From a checkpoint of a small transformer trained on Wikipedia: MLP 704 SwiGLU.
MLP neurons of a small language model. Each row is named by its layer, matrix (down: output weights) and neuron, and shows model dimensions 128-255. Each number is 128 + 32 x the weight over its row's rms, rounded and kept within 0 to 255. A neuron's up and down rows have the sign that makes its largest values positive.
A block is one neuron, or neurons of one layer that tend to fire together. After each block is what it responds to, as a language model described it from the Wikipedia text at the highest values.

L10.down84 [105 188 164 167 182 156 175  51 185 142 141 152 142 206 162 114 104 127 112 155 143 134  80 181 113 128 148 140  95 111  80 156 113 132 177 147  93 133 128 183  99 172 132 191 116 125  99 151 104 148 120 125 212 132 130 147 134 143 162 136  99 133 127 108 144 136 139 140 224 135 163  75 112 162 133 132 143 139 128 101 121 133  95 100 203  96 120  85 104 194 138 109 132 164 142  89  65 158 146 188 160 121 118 120 145 190 141 178 125 125 124 130 108 139  80  90 124 140  93 135  96 154 158  93 150 140 133 151]
L10.down105 [103 131 110 173 141 103  89  95 178  62  99 176  72  71  92 146  66 114 114 149  87 174 117 145  42 162  54  86 110 148 152  61  89 131 168 162 163  93 118 179 120 153 121 158 117 130 135 114  55 126 143 132 106 209  63  76 137  98 170 133 107  95 115 163 109 153 101 154 184  77  96 123 101 183 157 112  66 111 127 131 172 133 127 153 118 150  77  93 186 153  82 151 160 122  83 122 210 134 128  94 159  66 171 126 145 142 130 146 128 109  80  96 118 155  87 166  81 106 133 124 141 165  90 150 189 131 149 107]
L10.down121 [ 66 107  76 130 132  91 128 114 105 199 128 115 107  85 107 102  97 101 173  91 134 124 162 109 157  80  63  84 118 126 169 106 102 157 118 121 149 145 123 228  98 136 137 165 109  97 133 153  70  94  98 149 170 143  79 158 208 140 161 140 119 106 121 111 111  98 122 101 112 129  93  75  77 106 126  67 137  81 139 168 133 105  56  69 125 180 125 142  94  89 134 164 114 159 190 130  65 119 120 106 112 162 163 126  70 159 159  88 135 124 139 148 168 172 133 108  95 122 104 112 101  78 138  98  98 122 172 205]
L10.down157 [176 153 135 141 144 105 180 106 149 136 122 123 141 159 142 160 140 168 140 132 135  93 100 167 161 141 182 107 115 137 131 136 117 129 134  71 194 123 177 147 167 141 181 134 138  92 130 103  53 198 138 146 123 169  87 103 150 166 106 174 136 103  90 177 101  86  87 157 167 101 187 158 121 109 127  56 168 131  96 109 133 114 126 124 127 147 127 188  96 128 138 141 120 104 148  82 146  88 153 182  94 103 123 149 140 150 128 190 124 165 113 155 151 160  74 130  96 136 153 115 131 100 130 121  95 134 144 146]
L10.down200 [109 142 113 161  78  86 163 125 186 111 137 108 121 167 148  89 129 141 137 149 110 117 119 140 175  88 134 122  90 133 113 115 112 115 137 109 115 130 137 112 131 178 166 129  96 138 104 119  75 111  89  55  78 164  97 117 132 156 126 182 109 144 130 108 113 123 144 136 139 112  57 103 221  85  99 182 120  60 129 110 117 152 174 123 166  98 169 162 132 143 117 157 169 177 168 129  94 115 109 161 142 107 134  97 152 125 114 117  82 105 151 117 120 156 113 142 137  69  87 124 113 104 147  85 126  71 116 127]
L10.down225 [ 53  92 113  99  88  96  74 162  92 165 116 193 102 131 107 109  94 117  75 130 128 138 130 129 134 133 133 124 146  47 147 115 109 133 147  99 106  92 123 157 143 106 168 172  56 151 152 121 106  94  93 141 112 103 134 149 151 117 121 152 102 127 104 117 179 154 111 143 155  89 154 103 127 169 146 167 136 111  86 117  68 129 121  65 145 122 133 133  86 123 119 126 129  72 153 183  98 125 128 146 173 169 110 152 147 142  99 118 110 136 150 105 131 153 178 141 140  91 102 147 152 171  66 139 102 110 134 145]
L10.down227 [106  85 141  70 109 149 139 135  37 148 130 150 148 136 156 138  88 134 141 149 112 137 121 111 137 158 179  95 143  31 173 148 137 163  70 117 110 145 137 157 138 115  93  56 152 139 108 123 107 163 102 149  98 105 109 165 143 146 162 129 107 117 106 190  86  94 107  99 109 129 101 159  74 113 113 148 111 173 151  77 127 118 144 138 132 126 146 111 156 113 108  68 168  63 132  71 192 120 102 124 138 141 142 168 197 145 145 170 127 124  75 146  65 135  81 197  88 152 150 118 110  86  91 211 124 130 132 104]
L10.down382 [ 88 193 102 145 135 106 117 100 164 157 191 139 105 108 147 155 139 138 135 130 135 140 154 115 132  95 174  95 134  68 115 126 103 143 147 140 142 152 197 116 119 103 157 148 138 152 111 108  52  38 134 144 197 135 118  99 152 100 101 138 185 127 101  77 170 171 170  73 128  96 174 101 127 163 152  97 133 155 133 131 175 115 163 152 147 123 118  86 147 199 170 145 111   3 140 156 119 123 109 160  96 134 131 129 130 106 137 113 133 151 200 134 134 144 154 122 138  92 105 114 131 163 123 131 127 125 195 108]
L10.down405 [161 172  95  46 164  84 139 175 124 133 109 133 161 121  96 163  77 129 108  58 103 107 116 106 144 102  98 122 123 132 111 169 104 145  56  95 191 130 175 167 180 142 147 125 120 123 136 103 147 120 144  99  37  83 134 140 155 111  93 146 190 129 105 230  86 183  82 135 127  97 123  97 109 132 136 132 117 142 146 122 140 121 128  98 161 164 147 103  49 140 146 162  91 165 161 102  81  97  95 110 111 100 103 120 199 120 147 124 143  96 132 131 120 135 160 114 116 139 118 132 174 194 172 127 129 127 162 109]
L10.down406 [ 95 163 153 120  78 108 132 109 138  72 166 144 150 124 175  96 144 143 123 110 158 169 103 137 116  87  70 138 126 160  78 116 118  94  93 118 116 140 117 158  66  81 118 140 163 117  95 190 144 135 191 120 131 135 131 110 128 188 104 121 143  52  79 170 187 119  55 125 111 140  83 155 194  97  79  78 176 132 141 127 121 136 106 131 139 147 133  99  74 108 136 168  88 142 131 153 116 158 122  94  77  64 122 123 161  63 180 147 148 153 155 126  96 140 132  90 139 185 117 121 145 121 101 163 131 139 204 105]
L10.down448 [104 173 114 120 115 113 109 116  30 131 123 115 155 140 187 139 134 111 134 133 143  95  97 131 104 148  80  94 140 106 177  94  97 139 184 184 165 168 115 114 136  97 162 131 115 123  59  69  90 120 146 162 126 229 160  80 106 120 147 103 112  90 130 121 131 107 153 143 160 147 215  89 124 125 160 167 141 144  65 140 108 148 153 136 152  99 139 120 101 126 140 150 142 137 156 127  78  90 154 134 128 129 122  76 165  77 135 154 189 116 129 111 122 150 114 174 177 129  97 152 157 173 114  80 101 140  80  76]
L10.down463 [111 113 163 142 135 113 134 160 141 124 123  91 191  97  97 140  86 119 121 107 122 163 136 125 173 106 104  87 101 153 144 147 158 103 115  58 166 148 115 137 132 122 112  81 175  87 130 131  46  63 105 114  88 139 117 110 125 147 113  70 151 131 167 172 119 201 108  87 144 130 111 142   0 159 128 139 103  84 129 110  75 118  98 143 138 122  98 161 150 126 161 151 130 153  86 177  92 122 123 126 116 161 166 158 160  96  98  98 183 142 166 132 120  81 122 156 105 162 108  74 136 117 136 128 159 137 168  98]
L10.down474 [153 164  72  86 117  58 162 140 116  67 152 135 136 101  70  69 127 150  99  83 121 162 177  87 110  97 119 165 121 109 160  75 154  58 150 103 146 100 143 165 108 120 109  51 108 131 141 170 158  71 106 144 156 151  73 106 147 158 143  88 102 201 206 113 112 106 116 136 129 131 139  93 104  91 161 123 123 131 110 105 139 169 122 144 164 107 129 118  83 195 172 140 136 170 111 172 157 142 139  98  84 102 149 105 212 105  91 135  82 163 137 101 143 146 108 153 116  95 170 142 175 129 110 180  82  91 159 109]
L10.down475 [ 60  92 133  95 144  78 134 164  91  99 134 175 152 135 121 169 187 105 139 112 169 130 109 131  93 199 100 162 136 137  82  96  99  73 173 117 149  89 117 141 109 156 128 180 123  84 128 145 150 158 156 109 160 142 126 153 123 159 139 134  65 143 131 149 117  88 130 153 202 144 104 137  66 141 140 122 194 138 129 158 116 149 145 128  90  97 171 204  65 193 116 157  78 162 115 144 110  86  73 137  93 151 112  95 159 134  71 124 107 176 114 118 123 140 113 136 144 146  89  52 165 210  89 120  60 106 113 164]
L10.down654 [185 103  93 143 101 131 145 167  90 141 109 142 141 119 151 169 118 129 110 137 103 127 148 107 109  96  79  93 151 165  61 136 123  98 114 134 162 114 117 181 226 117 100 155  97 134 161  89 112 109 144 154 153 136 129 151 109 118 136 153 138 104 123  81 119 120 158 148 118 138 117 111  31 107 116 150  75  60  53 128 146 111 134 175 197 179 110 131 110 166 187 119 109 189 162 157 127  86 114  98 158 150  78  79 172  86 107 142 162 152 105 142 107 187 132 135 183 121 101  83 141 110 114 100 106 120 167 132]
L10.down666 [116 131  75  99 133 124 130 130 131  95 185 156  91  98 176 137 153 174  94 160 120 160  68 141 105  69 126  60  56  84  80 180  92 123  85 149 189 104 160 114 130 121 128  97 157 152 164 156 157 131 138 136 131 142 125 120 213  96 138 112  95 138 143 137 200 194  92 110 167  54  87 110  96 137 120 154  97 179  95 175 141 161  90 162 129 139 126 142  79  88 158 122 124 107 219 145 148 118 111 136 148 123 116 107  71 138  79 106 229 145 107 116 107 128 136 109  89 135 160 112 150 113 169 106 122 108 147 165]
Mid-word foreign name pieces

L10.down7 [133 139 148 116 170 111 185  76 158 174 136 124  82 102 113 101 113 107 145 102 148 116  28 166 120 153  90 194 133 145  83  86 134  91 117 144 136 113 129 101  59 100  76  96 105 101 154 155 103  88  46 128 128 154  78 133 135 129  74 130  94  90 169 129 129 112  87 114  97  95  82  78 103 152 117 115 160 114 146 150 129 148 186 104 177 126 142  67 136 114 108  93 104  70 118 131  93 132 119 129 104 131  97 238  74 129 130 159  67 122  99 117 117  77 140 141 128  97  84  85 176 109 177 132 162  83  81 100]
L10.down11 [169  46 134 134 157 109  55 146 103 113 118 132 170 138 222  91 120 142 121  89 141  98 168  93  93 102 168 170 149 103 139 155 114 136 157 155 123  95 122 103 146  85 114 158 131  83  98 152  82 118 106  99 125  91 136 109 105 121 190 109  98 147 126 166 115 105 166 123 115 156  81 132  11 120  89  88 149 101 157 138 110 135 116 146 102 108 120  90 109 113 117 102 100 191 135  97 145 138 151 150 133 145 135 116 173 154 135 114 136  82 159 137 112 131 135 112 135 116 146 118 150 135 105 156 116 130 121 156]
L10.down25 [119 144  62  95 164 149 100 103 163 122 133  87 130 110 180 142 133 123 148 138 163 164 163 105 106 143 119 140 144 132 143 151 168 109 152 163 136 135 139 104 124  96 172 156 182 161 134 122 112 120 111  81 104 149  82 160 150 217 101 141 115 128 150  93  51  91 167 146 144  96 125 112 202 119 124 125 129 135 155 103 115 169 163 107 134 164 152 160 153  67 122  77 126 131 126 128  67 112  81 178 144 149 109 112  73 139 123 159 115 137 178  99 134 102 100 143 182 124 123 172 121 159  96 125 119 102  92 134]
L10.down164 [127 168 201 121 136  87 153 149 141 114 170 154  63  94 100 143 128  73  88 137 148 185 127 125 177 116 188 159 124  91  53 125 109 149 109 115 148 173 167 101 121 100 117 108 160 104 169 173   6  78 100  82 132 126  71 116 124  88  87  87 132 130 180 108  90 126  81  89 156 119 198 145  95  93 143 100 172 148 147  98 132 161 192 110 159 159 124  96 109 123 107 113  75 189 111  97 146 127 116 159 130 125 125 143 154  86 152  64 140 119 102 144 112 112 124 153  85 129  78 135 165 105 147 121 116 249 151 119]
L10.down187 [200 140 107 107 164 113  91 132 176  93 160 159  94 180 139 154  93 140 118 109 134 121  90 162  82  77 177 148 149 148 124  90 131 147 100 142 117  73 121 113 132 138 150 141 106 109 105 137 202  79 126 141 120 110 139 183  99 155 179 131 146 121 188  90 201 152 131  91  95 108 101 148 167 151  73  89 127 139 116 105 121 160 163 124 131 113  34 170 184 104 152 113 118 115 144 185 119  91 124 161 129 143 189 133 108 119 142 134 166 136 106 165 137 120 142  67 174  87 102 118 211 105 143 136 102 139  85 144]
L10.down189 [ 69 144 138  92 106 128 151 168 174 181 107 150  85 131 146 136 111 144 105 175 139 127 145 102 122 163 109 119  90  99 132 135 106  93  60 107 129 113 123 181 105 198  98 188 172  97  91 175  15 110 129 130  95 145 139 124 142 103 119 108 128 153 141 173 167  65 170 165 106 147 158 142 161  87 136 152  21 159 158 107 138 126  88  88 168 133  99 142 154 102  91 154 136 157 148 129 101 152 127 172 106 109 128  96 123 124 104  85 193 173 167 148  90  88  96 122  83 115 123  95 112 122  96 111 191 168 111 103]
L10.down306 [ 74 142  97 146 128 112 119 107 150 117 120 149 123  92 123 177 146  91 126 103 163  68 161 189 138 159  96  96  87 141  75  79 132 107 167 151 157 159 111  80 179 124 104 112 122 128 115 138  60 109 142  86  66 138  98 115  86 134 131 111 168  82 164 142 150 139 117 124 133 130 120 164  88  66  63 120 149 181 130 128  68 140 149 164 169 122 145 101 130 110 122 173 147 131 115 119  89 165 151 154 162 141 135 120 129 133  94 142 177 199 116 193 137 114 162 136 142 135 121 148 191 110 126 146  61  97  99 147]
L10.down371 [143 155 172 166 172  93 108 169 119 164  63 100 157 139  97 105 121 113 169 141 124 122 109 118 163   5 132 122  75 103 104 174 182 149  53 155  97 132 136  91 200  94 103 156 155  82 121 141 118  81  96 169 113 143 161  58  85 152  97 133  93 116  92 106  67 130 128 159 143 143 157  58  90  88 110  94 117 119 109 164 172 127 120 138 100 129 113  99 121 113  85  90 106 178 101 129 170 136 137  91 140 142 104 147  91 125 130 105  99  98 133 135 145  93 142 151 125 100 127 119 140 138 193 170  70 119 163 119]
L10.down394 [ 73 161 141 126  86 140 142 131 137 145 108  98  95  89 127 154 103 122  62 187 129  86 103 102 157  87 137 123 125 167 112 162  76 113 136 129 104 108 149 176 104 112 143 106 133  96 122 130 211 124 130  88 182 139 131 140 166 174 146 104 118 124  77 143 131  41 100 157  70 161 178  99  86 174  87  92 143 109 101 154  97 131 117 198 155 114  95 165 154 170  93 121 153 138  96 109 177 123 101 109 165 143 116 170 160 138 169 144  87  49 117 117  77 139 130 108 121 111 101 177 124  70 138  90 153 130  83 177]
L10.down414 [120  83  75 112  86 157  78 139 161 146 108  92  98 117  95 137 119 108 152 110 172 100 123 122 104 117 165 148 196 140  88  68 129 102 155 129 121 171 154 132 114 101  84 133  89 122 146 162 224 184  90  62 146 101 187 161 142  37 166 131 149 113 114 155 171 150 159 116 109 109 148 212  16  37 150 190 173  82 172 128 156  90  93  98 105  83 129 124  95 162  77 161 109 107 144 123  90  99 115 146 186 142 185 178 125 171 101 149 143 138 118 123 139  94 106 141 121 127 119  91  87  91 135 103 165 176 108 135]
L10.down443 [126 120 133 116 173 150 146 105 152 142 136 116  69 146 167  80 177 145 151 173 172 145 149 140  89 147 140 141 165 137 115  67 132 128 112 119 166  70 209 183 193 157 112 191 166 164 200 145 144 127 160  90 103 117  79 135  88 116 123 131 110  82 150 131 183  92 127 114 158  41 113 108  76  48  99 132 140  75 122 103 117 149 164 104 102 104 107 145 175 120 137  72 112  83 153  63 136 135 172 143 182  94 122 126 127 156 134 133 112 118 144 123 123 125 156  81  82  99 108  95 147 169 105 191 163 108 150 157]
L10.down480 [153 122 139 176 117 100  76  55  80 134 150 134 147 186 157 131 130  72 117 205 150  91 130  63 163 149 165 135 130 140 127 172 134 119 164 166 131  92 206 159  74 149 142 193 157 163 139 115 119  97  66 124 103 120 108 116 136 145  93 147  72  87 127 216  88 129  98 167 165 117 136 148  67 116 141 162 142 135  64 140 114 134 153 115 180 125 117  90 169 112 133 149 119  62 120 171 117  89  99 216 122  97 147 145  77 129  96 130 145 137 155  94 101 113 148 141 138 162 103 125 125 100 140  96 106 103 132 134]
L10.down503 [158 138 113 118  63  97 110 124 158 151 150 155  55 111 184 128 121 152 177 103 103 173 150 139 136 127 117 124 145 123  98 137 121  93  38 107 127 184 197 133  94 115 137 105 105 140 207 117 157 178 114 121  71  95 138 112  83 139 128 111 124 105 118 113 162 147 108 148 103 162 150 127  69 159 119  92 153 126  86 131 174 132 135  92 166  92 173 117 160 140 142  94  52 155 130 155 130 120 134 138 167  73 162 139 109 149 146 150 205 169  91 107 175  66 121  63 198 100 146 111 121 112 110 142 128 138 154 151]
L10.down615 [147  81 178  99 110 146  73 210 111 131 159 111 113 130  93  96 189  12  75 134 101 137 157 100 164 209 151 145 101 129 132  87 115  99 148 167 163  99 153 115 153 118 140 138 131 147 101 108 196 107 124  55 180 151 176 142 173 143 117 119 139 137 163 103 178 101 143 133  88 207 163 123 121 111 163  88 172 117  87 165 140 125 131 130 184 128 159 159 168 142 116 150 123 118 139  83 107 142 118  94 116 165 142 120 148 138 139 155 100 143 134 167 120 151 120 119 145 101  84 152  80 123 151 143 167 134 141 168]
L10.down631 [187  80 161 135 120 131 121 101 147 115 132 117 102 150 117 144 109 107  81 162 136 111 211  67 140  90 105 131 115 127  87 110 102  97 118 159 127 120 128 155 109 119 139 137 120 115 115  69  90  89 146 146 122 179 165 110 115  66 160 190 131 102 114 113 123 100 150 174 146  71  66  97 123  84 141 177 126 143 111 164 163  93 150 129  57 122 130 128 163 148  49 176 151 127 127  83 137 136 121 116 186 194  74 139 102 105 151 160 106 117 155 133 141 138 168 106 150 127  79 108  88 163 129 149 154 158 132 126]
L10.down685 [105 143 126 173 115 107 154 156 150  90 171 126 107 148 162 143 124 145 150  95 156 160  98 173 120 124 118 149 111 153  70 176 130 152 138 122 139 144  97 105 116 165 146 187 161 141 125 132  23 125  93 123 130 142 173 100 158  76 165 103 132 118 124 125 136 111 102 120 114 130 134  68   0 103  92 136 199 160 114  94 180 121 113 212 106 104 110 133 156  98  93 137 136 151 120 115 136 115 101 136 130  74 149 131  82 119 148 123 134 120  91 194 116 108  86  71  89  75 165 117 162 205 108 158 128 159 114 120]
Boundaries after headings or sentences

L3.down95 [113 145 127  78 144 120 190 144  77  92 132 126 180 175 123 173 170 116  97 162 125  64 139 152 120 131 146 106 123 140 128 138 104 137 125 166 143 108 125 153 154 100 138 107 107 163  84 137  93 118 103  75 130 117 148 148 152 104  54 166  80 119 103 137 210 189 149 101 108 167 159 141 189 158 139 119 116 107 133 170 162 114 118 124 126 157  95  67 163 151 156  89  78 112  41 173 181 151 101 139  78 204  38 143 123 133 112 155 116 115 111 175 109  84 142 116  98  81 175 106 105 187  93 156 151 102  79 128]
L3.down493 [110 158 136 198 149 110  99 180 139 133 103 146 208 118  62 122 103 147 121 105  96 135 152 154 101 150 107 132 169 100 132 156  72  91  93 104 153 117 120  76 167 107 100 171 159 103 130 129 123 149 211 141 123 135 141  99 100 193 114 159  71 111 109 150 138 179 112 167 181 144 156 116 125 127  94 179 105 149 122 113 162 149 131 124 140  98 108 141 134 131 146 146  85 154 141 206  98 192  69 152 154  98 138 139 136 120  63  92  80  82 122 136 163 160 130 103  92  63 144 150  82 144 171 111 141 119 131 164]
L3.down587 [ 29 158 130 145  84 121 176 123 138  72 138 144 105 128 120  95  97 124 140  95  62 128 158 144 127 195  92  95 145 125 158 110 113  79 130 119 111 127 107 167  94 129 125  75 122 127 143  98 186 126 178 119 148 156 100 114 148  78 140  92 154 151 107  96 118 128 137 165 167 146 119 140 127 133  98 124 139  89  91  59 153 136 149 160  97 158 128 109 107 184 116 171  46 132 154 199 173 118 106  92  85 105 118 120 177 133 146 135 145  92 138 111 106 169 136 151 111 123 140 152 138 178 156 123 111  76 163 172]
L3.down618 [109 131 158 173 123  78 148  88 120  89 138 182  98 153 145 128  77 153 172 107 131 104 125 149  74 180 133 162 143 170 129  96 139 132  83 153 138 146 132 136 155 122 164 129 129 134  99 153 128 156 207 112 158 149  78 145 111  84  98 124 178 139 117 150 159 129  95 141 138 190 134  95 139 137 108  98 169 160  91 102 107 164  84  71 141  83 185 127 117 115 156 136 182  92 110 144 135 115 156 120 112 122 126 174 160 113 102 211 113 127  99 154 182 136  96 162 118 125  85 114  88 136 160 129 126  92 178 142]
Short vowel-consonant fragments

L3.down146 [119 115 149 160 131 146 150 112 184  98 110 137 154 107 117 114 140  99  79 154 106 132 105 114 128 155 157 164 141 116 130 179 137  62 115 135 140  99 155 137 101 100 134  97  86 122  99 155 125 157 155 182 144 129 103 158  89 101 102 136 136 146 138  81 133 121  65 131 120 194 138 112 204 182 116  87 125 113  85 126 112 180  53 152 152 109  60 117 155  97 142 119 132 111 103 112 140 121  84 107 138 104 124 130 126 109 140 167  67 164 126 113  91 120  83 203 112 110 135 141 145 132 123  88 144 157 104 167]
L3.down225 [168  99 124 131 162  92 158 160 165 105 181 123 163  94 113 160  82 133 117  96 114 115 104 157 176 158 177  88 137 114 137  96  97 138 181 125 138 129 149 205 135 121 151  93 100 135 132  69 148 129 153 138 142 161 135 138  80 143 100 161 100 109 180 175 113 137  95 158 102 133  83  86 187 105 101  92 122 186  65  93 116  54 111 153 131 164 113  90 185 137 127 149 124  94  93 143  93 123 130  97  95  78 127 218  82  92 140 116 131 140 104 116 121 188 100 110  94 134 120 112  92  80 132 115 124 150  98 152]
L3.down279 [154  97 118 139 129  88 166 123 101  53 116 169 114  67 174 143  99 148  62 107 135 203  44 124 162 136 186 177 129 101  35 151  94 133 124 144 156  72 134 140 152 122 130 130 166  81  96 145 108  94 133 112 206  94 181 149  99 109  77 166 124 185 164 156  97 122 115 127 136 162  89  79  95 128 201  97  89 157 108 103 135 167 135 137 104 146 137 123  97  89 143  87 128 148  60 112  98 119  93 141 108 125 108 147 164 111 137 161 148 137  89  98 132 147 143 129 125 125 211  44 149 162 111 133 170 114 129 148]
L3.down699 [129 135 104  57 165  90  87 164  94  77 164  71 111 122 113 100  87  98 151 174 102 137 133 138  83  90  99 142 133 145 134 169 138 101 149 155 172 124 187  82 100 160 210 125 116  87 155 139  74  74 143 154 180 177 130 141 101 110 167  89 151 133 130 155 121  75 171 150  80 167 149  96 111 163 135 130 143 177  79 171 153 151 137 191 166  66 178 103 118 153  91  84 118 176 108 159 135 100 140 138 128 103  84 139 141  93  69 148 129  98 142  75  96 160  99 184 116  78  89 131 108 144  69 120 131 140 171 179]
Period after initial letters

L5.down579 [132 184  90  68 118 181 115 105 182 123 123  73 115 172 138 142 125 131  92  97 129  87 109  92 103 135  82 111  79 135 131 129 107 162 157  38 194 163 128  86  54 107 163 143 179 160 115 120 158 113 159 128 105 188 109 132 191 139 129  78 132 137 107  91 107 141 111 108 110 192 136 120 125 145 147 154 167 117  85  97 139  77  98 177 167 208 127  80  30 143 174 154 138 155 145 115 131 134  89 127 154  94 137 142 178 164 130 105  84 152 162 132 160  89 116 100 156 157 158 125 114 116 138  54  91 100 190 125]
Noun-phrase boundary markers